Part of a small language model's weights: ALiBi, 7942 steps.
MLP neurons of a small language model. Each row is named by its layer, matrix (up: input weights; down: output weights) and neuron, and shows model dimensions 448-703. Each number is 128 + 32 x the weight over its row's rms, rounded and kept within 0 to 255. Numbers have three digits each.
After each neuron's rows, "fires after" lists the tokens most often just before its 100 highest values on Wikipedia text that the model never trained on.

L5.up1931:177089206128194127158090110140127115102099119145119165177147064136133111032113105116132127104087128090169132135122113147167142064090112127122110158097090130063146142157096139118167138104130114151124101037116203120137134145110104189141067121101106132178086135196128083081123150089127137213140136119137174122131127128141134108066104105170134126121133098170119106135112112109167143157180152172089121010160126088081155158088135082136096184085136090146140110079142140110129154166097121061120141069190128079144113170153165139095131129100134101146100130146104106141105154131140116067101145113099116142157095115160143124171114103147059102147113161155123151067107080100105115131175099110057175143167198125165140140098165203178099126114080099093081123147110112121192105148146122
L5.down1931:154173128171144174107085106145123085160144073131138129086080072093153097130195125107081075167067113118151163136114090139139094100109132116140151098108114077198105094181185160151108154113121162136195097088146103073147114061136135139103137129132097154103160137125088130131103146092142092107181136081137142118156094130175161130157088168123151136129107160122141132144224120108100150136136152113097146076193107123111149168133176104141129165105177140094119126105193083121154099158066078101058189156104170127097107133110140117086125129100110134151180144088098062111059150126143087115098019114105085121077155097079087191110119140178156127108165191149136116169098100054097144115121118096116131110094162204149125111128158136128144119149179186123123146149068145137113120189144138
fires after: " ", " |", " ("

L5.up1625:106113184167137110143118163139188118119163107169180138149185093130141203145088069123158147120137092110104135114103156173126107092097146113147143126174135122191129123108120125122181106133103160089056132163070114090127112177136156194069159126067156114073104121085141138037089137131144078160139134140167144178116104131152088123107089138151169095101090157126120164090150132182184146128108124104134131123131131153156065147133148180109159076118143069131108102108156100012113190143127132103075130193146132149192105161156079137143065079141179130109129138089131111108132089139133083129147101137129163177144191110128164141142145155166117194115182116139179107122141090103154148100157143155101097142088117109169161115100143080094167153094083077120209072106135111109159137128134189
L5.down1625:058112117181119196122110132121134150110165173114092154199109139150136100129113094146110119096137107171148144141149138137115078095162175096155189107147081122161094183089148162108155166200167124156094167115157149142170162181102138131107131112103116141126179154126146091162173156135101106117163119110142135147142130163091112152103059164072133152073101158188114117106132151082131128127112175144167082153170168128128108192155152155156101154085133144145086154109113135128123108151171179117119136140095133084140171135176152180169083095085155164112120179104163122181116122119158167132075123131117112141129124127212122144086147141217150100085162091099136124159192124131057169142108117129100123080097140115182118153107139111104094140110192094141112129133088148124182138146159094
fires after: " |", " a", ":", ".", ";"

L5.up3488:132152132123127190098089137060108203162113112147153194082159077105136121120110195161132098106118171126093109112151090081026119107143098182175149164180083118140161105153152084170148095114114123128121128127076104182144142097166153152119119063106118106161233177107146096155185122132126121113074131074091088134167161122110129168112109112068130179145094115144141103157132126094138125133077179182152140154103152140155113121152142109133118108188104167146140092080127121186092108139147142139116103169123117133139109189111132193155131099155141110160149096160163140135137120158085130204126136085083100081153120100165068073149129173168218167099109141133074151096091150150115055054142112139120103156095105136150137170153124065118153141125124077108114107084130129111166063101174105
L5.down3488:119092112130148130080121116125101120207087133115151141177125143194134164104163125086107143100171146114073173170172135174127154180070126178126134137168165066147153150145103082101085102156120070126096057141126082113167164108085074135131141114124128116156149130104088143098150080145161127127134182159090126168139104179061171196135154046128163142127086113163100096116140063147189124135139109155164162138044161155200147121092163087155167145151111167135095120166114083139116172105156159111105129181130146196120101129125126067129155114121151157179104149119162070123118069127130106121082104140212074114149174155161115104175156075137146134118131193052171152141116146162134162102156147139081032148168202096191117121114143062168142127118143139120125119090124150049103091143150125
fires after: " ", " ("

L5.up1900:162113174149137148141128113193082100120109117126130122126128126099166107078123099117120079162131132114100173140105154137107121111106095088186112160153111115088099141111142109123143105130098044148138105110098165174143142114133137126123116115166098173120151095163076105081140094106120090196125124108125102120167103063140178138100134154125184169127180091102072080170097150094124107122147135131119119107132109125097169163066179130098124055136113057126152095102111147067175103121109154142054140147142107144086161120153154098184119171073156062161134140150146120120086148145163167159111147076131123098185132095185137118114110165123110082111178127163113139121130097115113133107150101096143121118165105129165156130134188097147148124136134095145088055179144129148133106108129096
L5.down1900:162095118100155103130079145088131104147149068128087076137116080150103192163127136199119157093134160087141156136119126082111128156143161106102137132125131131149091154152146154098138157114126149136111082162114171100144094074134126061121167124100115143145083176188119170083072150163151125092108135172145140136125147100112143179153094150095178145076133135166103154116104158106164098099083142091130131172142119120155115133187133148158014124101124079082162105143154124164075145188087077064135132065127142143103163169113162154147151159104138179073102133165126136145123169134117134135095096084115104132133130123159146181128123168130091102108107073126094150136121152083090121172129164113114156098157162129058117113110146143137126138181130118132066136167154122136128150135148113
fires after: " |", " the"

L5.up973:102146123172084188110147115140216164121146158157090148154074147119142110100120128076142156179156107135105108147179140086083079173116160142150122145081115121127153111109148109150163186181137031072085106147124120148097108174175147125093143079117113080108108076118122110119163106202149150115104158155133180078078127195172122142136154111123074099092112192121124163131106157191105111129063108075136055083105153115107109147128111114048122109154166107178104137108149118122151084142133102095097157093112136094132118097086121115118126139140152105086185068095125092111150056116034136115200082122136180145130058091163087118169068108154171141127127101085145140064111148112169121092162121116149133155124138112129161145093136112156183111160120111091166124115121136156089112120142150
L5.down973:161116128100143115066202144161033126109079168123140152137123093134123188168079081146139115223133130161128139110118134111122157098067179095157080134073129154095117078119192074158097132136159134178116132096131167131113182129102148122094150055155132143124111188155177212133133162133110095140148096094172086075141144168155160113127148134166087103145100114078093204103136158121129129168105097174078139153154095173163155152110137106124127142159117095105172082165163104097158136145158125140083058128128020116153114196136122169116183207150117131077134116128168193139118119133142137110180163096083145144129123160120148093170133093124097092113128090165121130182079103152051135145153121152135109161146154142119092121110091093142117203194104126081070082152222139091136113159130125
fires after: " ", "–", ",", "|", " (", " a"

L5.up1444:146113161163134183073055169115163113140131185086113112112147151103112118097012159124175127117123174055117075089123090100124197145055132137110212086100125156136137121130109133151148075148125118066152125094166142122095131106157126136085127226086082141104126173169141123119124174086170091164132119153154054173135182089077131131119171144138146020168160128118161142134108135198121122126136148117100138056115165143134109118144018185141067128155106158078121115098134126187123107067165090097088118128123146116118120078126100151188128120145170090104104129157111120118117184144130110075132160134096060141162180165163057094123127090147146202094187105112194145132095126146098132161103093126135148160079143157160081164117102143122117125143089118100158147107146156137128106165098163
L5.down1444:109079144160108164081113159090116184133185115088144108120128058172173117162168103173075170151229144089102132201125110113144127095172147117123135157133166150182174069156122015136114077126176088103128152140170124112102200133118054206136192115119172133160158171073144150151155132132154091140109149142103131139096152138183067153082144136124100133136140147147152057139167135153115142202099121142086162170064120136148151111189172141154083137111174104117099137140144108178175129124157123127120145141171093087182109135154091133162101134124048127163124121106152158141154158126130090100158163134163109158126135191123132156107126138162159136161126061180149100104093069128109154159114070120148176087086143077147081123091152143133111148156102129155127193222130096117166089118206145
fires after: ",", " ", "3", "1", "2"

L5.up129:123147118104153106143132075107142107154159068118114117149154036113123147150156172157172124162102089154125117229114093153107122135097194089148163115077126121092142081152130109127146112153142128077100094120129223090086098081154128106146162134112141110102148098129151099052100138097133167085049093123175135124124133149144085093150131157081117099117192127120074171135118105078092163129148146175136115133112120111115116147097101170138113186086143150119126167115138145136054125133128092148092128108138198098119158056098129166166147082059112167115141155203058145069103098098133108109195144106063092128138122040120081102130102123127110109125128120123104121117087083137118155064081109146120136077140149145166159123165070171100171085133140118059120111087103133113212100094143166
L5.down129:102128133110138141082142130140162148077055102169112151185163073150143167107182165090120105142135163138122186113082097118140068146148104100123107128145114111109150130169115149129142121143157076084113153106120151125150108134148198178144143133104117186210126121106088145200095152130133140113130192153102085042145159092120136118127103134147105136139177133124176127148211113145093153135100094095131150107119118104113124152083131165083157107172179122140086132117129143151150152200098045145151092104143156183119126165173085161143106138128107143081096153131148149176173141128131152136170150098126166117135080140157124113082136130136094079117047105092171171163164135172084095148097178164102130135133116118108065172130144177156170137116149167091093101072086117129162135141160115
fires after: " ", " the", " of", "'s"

L5.up3131:106132148071106136057130070070126123147128120182133092118107043135102182125128084114165081171136057132166132145139147123132121137128128206131120152114082128160129072120094107150157125134109123112150057102141115149121158170125162096081156122110155102075125099170127087138079121095143106168160174094141114085118126091129114128179109111088109117132157132185120134160155111151131165116167079119126098112124108131079167101107089123180133143087086218087102153121149101180054167115069080071163146155147152080107127081151080120118073183105165155104095165137085139114187128134161121069182137147105142082094139051171123111089131113130149103190113087190130177098130159151094100124163114156135120085168029096125128170129136159093121115131163169143123115094113128106106135177109131
L5.down3131:156138115087132148139162154142157134125125129148133096126155157129106087162095098141104129127120136098129152120104105123126055059089153156145121113140114160174182151186121174088147127158130090112134122156104059190176150104111151081133134112135135111121109169115108141095043114064186106102145157147124124123136112137122152189167102110116066145097088059180052150126097028135114122149098157113161117119094080142098111105151117104114145122139142146079110163146155088152163147127109109154102136169121147160175138100037191102144048159141142130069116089142090113101125126045176157083121168137191157167116186153092116128135188206159147116116084113116146134140095133130175133128150123189106068139116132131174149107075137130129149143120120162138144158155153104166126122179165137
fires after: " |", " Tier", " to", " were", " the", " of"

L5.up1481:071113138167159108111173161107137133156099130112041144125161101129086092151082124067111164156139133092168112077121117109129172094148112076120134196107170204123167068103064093103138098149099181109128122112126151135095100141082084136076115166130098109103141173138019080156126100192195145115155071055139098105245135105105075072120157124125133100191142125151158112124099131194165122139100136137151130100086128111126099148128122206137112113148063156059094119153109153108166076182093151124131121112109188171111165072106160107194086114123177123117173165039132136138126089138162104143140128149154126143105116110158115086152162112115087160111200134151160133163132128123165147151097134138101155161144093128125138172166191096122128083140110093112200110142147118151138134201108178
L5.down1481:113094103144160147122100103157137157089122122150118124128136082177111102100165150143154123110148131091118150111131149112118075110121161112122088180109113094117167130143177108123118123094152136167192069163111112142179159100103137133163083110140136135175105170168120097128147074175126138122178111141121131060178141131131056104174148168110119093122079195124162145110133154127125064140142130137081154161138103129126116172073136128121142137110158167139137103104147159113127096127150135115160139106169087127153192107101124166135118157172099126132140172146146142172122124099136141075129113217124038124106140124130177081087150129196095101107065105139150122143050138098159168155127170079101133170111148119145146107156136138104134171133086109135104115248084138095150152103142146
fires after: ",", " ", "1", "4", " $"

L5.up1001:126111116145091156132074141180148080097128122123126174158140123102116092080074101065119111102144108152135060153131082055175109134141065101167099156111144131149160123159108129126129068180102135149097136158121138146139087183081118124111150148114086129142115154118106137162080146127152141101116093128131110155182255085086109178124145106127095130159126136110169146133086187155074090124198106104097114102126169162177118167171158121149107176094113142170144079114144101183054075167092137138169156125114164093093166138095103149201169083134115055116133126116193174106095165158102107165160153175102041149132171145138153131129171098139106159111161144066114112170123101159134127112082101075093168173137113163158122109118166124153162141092093222152111122105161154158130180139146127
L5.down1001:133095117204117164133117117119114118095162089178123100105126101113162120179177165153104223096210135099083099139086079085084134186098133111143134112146159149133179148135138056150124167129143132175123161152151143083184172141133139137097152130150134141154173146132162130160118165148146078147157119084108136151120127088137100085090117154139104119143150112154049130184123098116164119176155139141140169130099160107115064066135163106154096136148110135193153171185081153177136135111097197129117107151181121137169122188157115116152111078064139111089097141119103102117112122112123100086124129104137145149086093155131161110113132097160159120134121135140107153092046037151149167147188121128164153143157099111160148151104177095148103107191103182055158153222138072119176134166109168
fires after: ",", " ", "1", "4", "9"

L5.up3408:092140159134136214154118100114153123089129170078049136107151104149093086107086128094145152122130170084135098111131156122108128185084092053124136113086102134132128091165099136131119113198084171070088120091115142099134130109175105156120109168151127129127005152174134162102146171085111136057098157130202115153144149062094172079121111106130170058110140123153140088129142093138129113072050148127148124124147169071117148140154143158147090146149116128116111165174130093164164099167161131095143144126163140120117136100074175116129113179152126113120072153161133169103132122175114098077137131089064147116158195098192109145158113118111128150132125164096105145124104133055108145142111114198180165133129105112126144121103141089106102055167077072079143061122109198103181117111171113
L5.down3408:137089136195153131103102136116123130135157122171106137174193156161110128114177103140116123116173145147115127103123122136110157119046102126097158141109122114132187132157145147111057137157144104076127068139102140085155163104135132136154084122127140125109129158172135122079127150125185164106089094130128124121089109115156147122133147100104145147165129126122127113097113163130088122136155121113124168169157122135070117099071152085099096146114173147096142144127218076123075109143137121133173111103181194068165066107104138160116096122091072144143120121152112148093116144143120129128147090160055110176112107126153121162115078135131152089168102148137146144181081126070105161180118124160171149138108148104173129155119135110122112140117097158075115212188127100159130109160144134
fires after: " ", ",", " $"

L5.up2891:079158081038168111152132163158119184121169155052135155158094102164098106103117164127193106152134112086150105117125098127154123122149121116147119116174101128112147137151113111112099136137127123077125100120097116119186173125099134217155101108132083072148143086109156146126157044104081117075112162151142149095131131133098158135145122055159095122161104125116131038103120071124108161169102143114150118148144115167136162116108064121143156083169119130151104097135139169177116150100079160116120133131086083146101148120083127138076080124134095201134095058141108134145128141107118189084156148140124170153134077156162110089077095116168154086105116114181115123126131135201126096093091129174171111151109105136209110127113113200097156136194151091105144188159113094120139159196143125
L5.down2891:172158107145148170162157137166157100158109131116147140049078199115053093170167178191093054113192135182123148144101102109121091140122155103134140085124110129164214151172088071146084143121151114098064147074076125099126128136087145113120085113168157036075156113123124126132154147150144090134114168109109109151127125220121160049115163079180155161143129139119108112132115074094127117144116097114097176144078127181102207167120131145150120096134181137139124111156163137120099126128100180119120118140114086181159162132160182088097105166125094162106089112143127165133175107118120144112052130081145130168120155170132124171141109122111170104159130195121194103094132158130141161115140113154111125083142151147045127104143080133189132149122141178142148129102071116102184173090126157
fires after: " ", "d", "S"

L5.up2565:157094147110082129096077171139093114120094047102122128177108109150145088127123159120151101118106073159194092104155136159167165159123052141163101100127107168137164168064089136151169166183120143111135106149114108126110087128117193120147138124156145128121151117079131140123135171110113130159115117115110105102118125161136091104118083138150141152074086167130176083151116102128115171094116114145096096065082088135166155128125075178133117112065080127117136154147131135128149088085178115064070115119072126088104080102090116151114168116142177137121078083121139109052104187136114128173107128145145106096111146116110130163116115095150128094144128103192114182056161131158154141142143163155094080075174106193145148107139145113160076166118055145123139138112183188146124174208134102
L5.down2565:051105125167165169144067129175116097117175162153133122097074036158058115156144064065137057124189177079087177120134124146141153146109182087115101107109134096154187130167133098108162146156157096132165073108098092111067160139116104132125087076176109090082163157133099103165088150108117099071173162154108143127133176114084089146146104073157179109183075148142104140037144084129178145103070110104075152093143190152077062176153127132122115148180082119115065108074113154133168128144152112129113075140186097109164152128163155104106102089109106140192116143125129132135110165146109160148126117140184170131151086128165169099136209100151112118126048118097153136137103143160110109122128108138097101130099090128187122136135149161158080127125171163200152140181177103114143140110114134
fires after: " ", "\n", " (", "|", ")\n", " –"

L5.up2943:095128146151175181091026115105091128164169148191111141144102037161101119195142214154140129154167188153084160152122136131165082198060048059157121116154126107171136092146122139105096173158126127139094137126083138145171087126215126127177088098101078106122152147189083118139124140148129152104089122132146167149134172167122124097091113140084109144116072121151128098081128210152165090140091129141102143105136111144190150099119116189109095164140053123095127203180133064117096069153147113132158151119145082113171103146120175124080119126127076136126150103112094096119114154102134149055145181093157089142098154172168109150074153106125141143122157134121099176170176117109118127103098146106190133141139081075129129116143104128128106164143092127163099146085132160073098105115153111
L5.down2943:126105121070170120090148063203175086167083111133140160093177123135091089075169144155167114118106093126142165114109145166129146182132139120133124103062089155141160150138088096133113121136135142110139155092149109104166117118164081090189110168116145105124130112123148156086118107116154151144151150167135169102110119122139124137166109079131068166184104137187142130115046097107094070113083126078138187110165078133113070134199145088114139141184090192138138132148121149157156078118130178172113127134111144119088133155106121123122143093125158103131135138152170133111125100152150079103127082141174122109059069131078170179073127169051087098121130103088113109146084109079173194175150152134118182175124140157147142126162111153165122144138102147068074187133138075125076103109150104
fires after: " ", " (", " for"

L5.up1357:135162143150135133141083176087173107117075157080142146103115078122124064130123119127151108140169124108141139184104104120092116154129069112115091128141066124118135154138151091123118122151174150114140144132118066171124197138154185138131048128130165176144176098148102174139091099125100138146100105091121178098098084130152120166125106096205102110147122089145110153177152092176107132065174121105111117105131127137168135127144081158119137127193156069153126103108087106081122133121125109096114077160166151107093091196145142142137110121145116112116189114075113166155094184111079111004090102124140150139147137143090125087116097114132172128087160092086179143135098123127192099211115099106062170130136141113123152091066090110160121137077088133122130079127125188123102124241098046
L5.down1357:143142148113167145202161107116149107142050140090121147129067123128145109092053102155133075140152080147166110130134102159088131175121121094124131109161127161192150108135123119107137073177169072145135123074115135104101145130123108143186170118113118130142109070162182101173137127125068091099159102112107123090115143119146139183081112070119180168124146104119129186143153112180130103119146119078142135132135122161112153081160167121175132101141150088149090109141107117128124172169113125077113106113149130117113098136095148104122120156118203112071162078132155117098118141127095133141093133110187154122155112148106129057103120159105097139028159089166169119083113077076068116085098135092118152088113096031140154162109125081129088064103142131175100088131164167148145155111141107
fires after: " |", "|", "=="

L5.up1344:155126131152126117081150104080144103128138160153125154144150075173170120161126079082153127144165136046139134061130103168036099137122117110122108072137131108166140156106081102084201188142113171109188092130135140151141134172124116125132177161113084098108188055126128033124072137191052099149133121147179079132140084061162169118132077162149140129048084096151148139102170170085087129116105084104151137140074209155129098161132103126096134076128094100150119065124133088159130154109112092095113157117074146081157089135195142166153143093126173099111110129172065118094140121116137124068166088095120141119112122119095138132136106116122109148137103138223120110159096142118142138122136126092156143130012215103143158139101166133086100151095145138117152072068117156155096114151143133
L5.down1344:125159120114096124121145160111159105082159143156099167148204132091108121158079124156203120118124128102082134096122144107082106107128095104072130135133082179089168143087155096068108127138121117140153122114139117159109106138085084087135159094154144127120163208112103201118120089114096076176106147156125191111119097218106138194147076132115128109135091164113205108122165145161121170131135115087078158119080116121146114145136089089097098126175142157110146140118117134171146127139099116105096122149142050152097168145147176105130147170153169170143130106126120146134104178118199212176159112109166118062180144130135110115109141060088114185161090119139159149117137136162200145166105108107112122102130140117139109133109147143118071099172178097133146119149123158111089139096117094
fires after: " |", ";", " on"

L5.up1189:142177132075159120174188117081129162088119126153170093193164083077144128110142103125160168089150112104160108098175100084188113114140095110136112152128102106126167167180113111152178104063131123115088101124141106115121192098069122200151146096156140110129132095038162120153188060074153127129131088109121116151160155155135140094127121132114126151164124151162131107085116136134096147122087078072152139142135125132158109108086144148152155120154102196120100138115125112154147143168112121192105162103112057108153145140141141090111154103124118132133097110176126103122137092104074169172108114123090108133135052124114021143119154146127130093123097129100112163165134140146135090089125169106134106130084138132141115087099088124151139189115143142141145114124191091158113125226149087
L5.down1189:100073154160161140142155095131175040105206075134168114108130056143127136131100108137132093106138119181141141082171227035134115209079189158105124166145143097124195152146123056134128125134163117138154147171191116136153108038079112138156167093069143155100130118124136120137152142058150134139122157097130114186134091115171129085125105106128118129113105128146120179136178105103108106143100132098082166157086099168128123101182101112136181183100084106124120136153068093152152119138137180116121132167141133112156089179154149086112114145090100046143144183104097142185171200172155176163118088103115170110103139099114092106106152095154163145120136177152113181096122130183099203093120088168153147068040112132105093098129172109085124067075221073164089103184138092133113109145148099
fires after: " ", " ("

L5.up3136:142108099113064113171057136118106140146108130136120160193157109161117137117139140066136072138146138081111135063088144095172110110075124120125108150085159110134120102097087168172067128158100168137149155061167123131116114121124118082117096106137112196120135159117117128161168135173123173162146152151134149183144129142126114109131119176103157149130179154148176176061097103149079179115173135138159147079151145162147120091130107084129161135100099160155148092100080080102130150143169139086134146132151157102094122135090111180139150150139097144130082138108106078155116140157105124166143109109081123137125185095194035084172155198105133127207059129147120083107109129079125100146129089098132060126123081108231116206054128104147090147116135093133114079158173086114173114125182111
L5.down3136:098168106100187159107099111151149138113110138125155152140113175086123103145145090144143143136164104120129180135134099157099118108108083110066113108080120075133115127174116156150128109125117141119150106103155140125112143094170120135107110087104163117122052100124084155163128172119126142136098096133133098089130147098128163131112088139122131152140131108074118132121160081087153140129199132098164153135145092129142178143127118119137142047175135142156128153075127138151061150160126098128108148176119081078140183167111145163111124108120099190152118155081121092095137152102184156079086123160139116152062153123139097158152185172130168115152101074099130165145157090128097064122064108173135127076137100133084180123108063104160114133070104151173081105099201131057195099078171190
fires after: " ", " |"

L5.up1845:139094202095127143097111170078111138152147128170177144149189080061162148117139112153132138057101101125112166112145126112119129152098057126126124119084110098174133101114107083143136107141108103122111121142161072135073075135100106249096110157120097152133122166168102111110117146092124126124120127125094049107097108116109146122129167093086128042162101119088196173095158125199135120148157138070119160104138156130127091156055120179129103150143092152088204132103138136136133192174120188140093138065183134104158177138122047133145083112139121101116131160199122062116091132139187107118135157149141097187111197151140074060133103114140129194112096102137156145147148148098121131087152139148079135149123123125165123103145123048127113164098089160103180193128189144150152067169088148
L5.down1845:152119127168110173090139105069185133098139168125148115119178060133114151166126119061112129140184193128092137135131168134113175105051164179113073176113147138155159064201161050161154137103105081079124117123132170122152096150200110152048108098093092121146133126063116165167118102097165087168082086130090066107150156163178067061081107112112107096139190146063095145087119132183093143132156172100113150121075136145117156162095114171144106189125101124173094157205133097167124080128101135088148150153097112097133142114159110130120143128027143098122157144131115113126143142088114109137181138118142139103122166121167163099104193126193092081091206079143178152142210071165094148102067128124165142112120157135107100090115072188145183102127084151145131150103125108088152095123070109
fires after: " ", ",", " |", "1", "2"

L5.up2744:120167160148111108107133150117090120124129162099117171150165041115093133123133102099154086061102117082197118182091055150120131108171126153116144207113148100152140107091101180151138190102159139167104161075125095081155068114137128157104126080121063134098077128136120147182158112137117129124142093134108157157122102112117164090115125171143136168163183139137102110143146122180134108178124130137067132146146193041132133147117118127117170073176082140105128148167096140129097129053130121118183119133116120134097095135148095140184107087217117104133101125118143094115191079139087114160156125130094142149136086137109056130192107140104126067117085087124107178201100141080091139158113088000136135138144147127101142141096156134180152158133172195185133097135148059110224133145151103
L5.down2744:153117122193091119120146115104157154089133164133047136167106054116169094126124162153199117124206149118167149112148150095153142149190126123073135117132069099153193117114131118176088152137102212140129158145117077169094112142133185133106123129145079146080117150107112135148104121154100087087160145112149144065135124089093144117135143146087124124130077137072133142136113124106125104097130132171142129076118084160159151153112115156127131139101141127170149134115128130134137154140177160083149118146122108088125118157148151136159135207179115109123085129142105116155135141133114176135075150134198138144172107127082150100157135108112132125084077093140098125110094109082092093113123167113088153131114124096156151169159146121156248202117180141187114092151106126147105163096105115
fires after: " "

L5.up1127:126174126091145123076157096129127083160120147084175072053105153162132152092146117076171166137135080143124120123157175094118082122082115159074139131116101109163170086187128146104082135083143151086142113078089140148143122163099143145154177112056136117155125110109107135122110136147145148113083158105181097118058106170102154146172124119142069152101102169092105042079132141068085120183088102171070192115118157170130120118146067253113105131145091141205150116073102124153121132103128160096108114113108121132179124217104138075101116110104144147124196130117111127115103119106093079124152143106124136080158121132127144126121153152195153142116153117167177126126144128067122103083114088120072149143138090136087110188027164096146128192152100175181117146078112103131112113165134166
L5.down1127:133141129117150155149186079127109102091167096128129107137150058133062126125155112146069108158122084139137101059132142099112101153063149135098121084146147138191201121157168142184118142129170110151162164091154085132037121079140114139132143121093113119142059064121157160166212169148136152103152175085127120100108098149163121068127183093164098157159135080113137137141154132088144104155151151099109083180112137220098185056112041159099125131168119064068153118155137148191050139132143207137098126133124147107218150145113091129082103132129077108101122075125133180172128077094182135142150116104124143067169137131149134156122111142105121107130103150070113102166132116156130055139144140154205131143142126141057170094159145111181168157122095075066121144111088148152112132081109166
fires after: " ", " Festival", " in", ",", ".\n\n"

L5.up1452:130121220102169164178107139109149088119171126172127146128115000151137059139172114080158186124156174132141140163119159118174132115079079142078130099145132129194146086133123148183144145193118137088088164125118141123116105119176129165142061104120152154134175167110074123162135171165146179088064174088116149145154115130137125144159161121093115124143166076134124102134113211100182119093099174121151125079121130104140133119098113133110099157166130143178131220080146071083133089141111095198116150167087111107138105159113196146109144092154102074122114146068108165137136114139137142108145090116174131094095128175149134183160136101165156165093135167144100102131126145114146102109110135083144139126159105108125150114135167119209145110178050101118164109116108196114101084178106126
L5.down1452:121125118137169153076136107162158073132131120119109152132134099103074142163122115144185123172118167131101122105132090125186128184129139102095137133123099175097179129119118147133172143100055113047180095148063131123145144139166111158097141127157139098131177174139108146117111103132141136168121123110122187095128170132126145126180165072136105103148112111168172105154116147129174085118118114091138112126153137077089103085129096082136097141203113144143123132095126109103119094156129172100113102097147181173108062108127224099071126062135119145089161113147198122143115097161140188072124086113116118122126112152109197152140057118117084082147131107124053158204101109119136179139096126146137159117153185100109140132104157131148115105150131174140112125195124109110036062153114102
fires after: " ", " (", " in"

L5.up1718:133180075125107133126148155108158133091144012136195173055140163132118082138130116108127166166074148109099184134121145108153131161122117118116173150123138153147146166126204083173116141187180099156131115164152141164212068127134140114100116140137139183141129089096136111115103160097177150100095126115143126104125135135145097178181164146124084133075067083087106147076094087131115144145099120073128091142103084133173146128154081179176120117149182118075161175158145152109212126147138031111106121114100143120145152143106153138102112116146090113102100113071110137108139110165141142096112161106138163132135145139157152131179101115106147172064142166197126180085119095131170130147118184076181120134148157148137089104144130110122116141138133152122094149105133108070130104117166081
L5.down1718:093152093171120124170167158122075165149065105117053082083126083172107127154122122101102101099141070114110105069126143170159099098128091114203060148160126094187146119051189135176111161102176167146150150121139086090121130178139150111126102093110144157137139088113109071167120095145110163117101087111126104106174113116118132125097121150130100115146114138181117156146129126103142143156127087105156099080059125168167154138096160131056077184115168094150145094070125173107194113135123123094098178110180115113112127157093163121154144168109041147082103101210143145081107151193143154133139115156091133168086169118049138161179116128123144132082090072169112111095089096079134217132167131160136149153158164179115096164086114093091060128150087150119100108065109168104143117095115127
fires after: " ", "|", "–"

L5.up2481:056135178174118173116148112094092125120128092116118124113156155144140142085163152071118176085147104139131169137190166111149134137071061108141112122088158108119125142165180080109153198163202104150114135115107241134139152187116077146085111202148134145134136157138051153126133155144160098131091092085065114120088216089084154129101136129124118187166152094155086162148116165145095167128163134139089166156126128157106146129138158156156157134135176114166109150147082166172155145147181114091172156128114181116152121131140132182123104135150123110126168088159115115146152104104142151129138088149145112137131123148164169095142170133190111127092168159141078077096161121131100120134130178155098134135102111127067160123138144168185141097189081123130126092108131104137121128143132147
L5.down2481:179121068134145144107117169116144134117177112080107130143124089166149077151143082144134144173130113040138130090145080146132123105170065072088181155141093141145128132141128140078128057109164157123098189090117076084174123068094147145105152131153139108173111114119152146098151207158092138128151067111125156184062136136076101136192174106087172087106145125117098122161142086110152061117124109113164115213125103112155130117148123139066146117092081152096091154115126136129085171136096104092105137151169124110119106172076126124110135187129150180165118178151115133120185144198110124127143117094139065179104136108099167139086164144153117121105063179147144120145161150153157166167146092169120125185149166124119113110152149161066086076127132113105111162151175120141175164157100111
fires after: ",", " "

L5.up1356:125146107069158131062122227099166097138111125128119109166115084138128128102106133162085138158132110135103150079069135134104237118141142139122103180164108134149125136118064073193158156137138118123141139138109122090070188081141109122172052153127128136135170130158123117127126166179082091135114079121122120125105087143135121152145080149136121146103097131135140175168093107114141177136146133106109153114108150083114149211162143148135125124067113179182121135176136109169153119088084100156122103120127135133128140139105147087172105087088174152075076105151127177044093068172120102032128169042134161120103133077094155133105110206117097121129137099064192113113127152128137076126093170082153185085116065110142150151068144149108157116136146098170129134116128083109146130143146052
L5.down1356:113071137117116069123061057156152107137109131132055178172141085151118051180119135108143100077148126126112097115101023113128127125095154145169124073173134129152189131146114129079196059070157155112131129158106092084169167125136066119095196080159110084120141173138194080098101147187059132132140125161126118139127119097119123106132107128167146182136108179178060149066091094175175068197178123116095163101134130116124140103121030111162144134137098172122094095084085149105133147149174148140118140128199092117127101100141103067108133118145123118126132153092206100156132113130151132114149096113179150155186139151111109079134174081170136095080101145105175141158140073132147126127142117144105188085134081082131185158201131118103135154131105109113187171096147072126118166160172163
fires after: " ", "|", " |", "\n"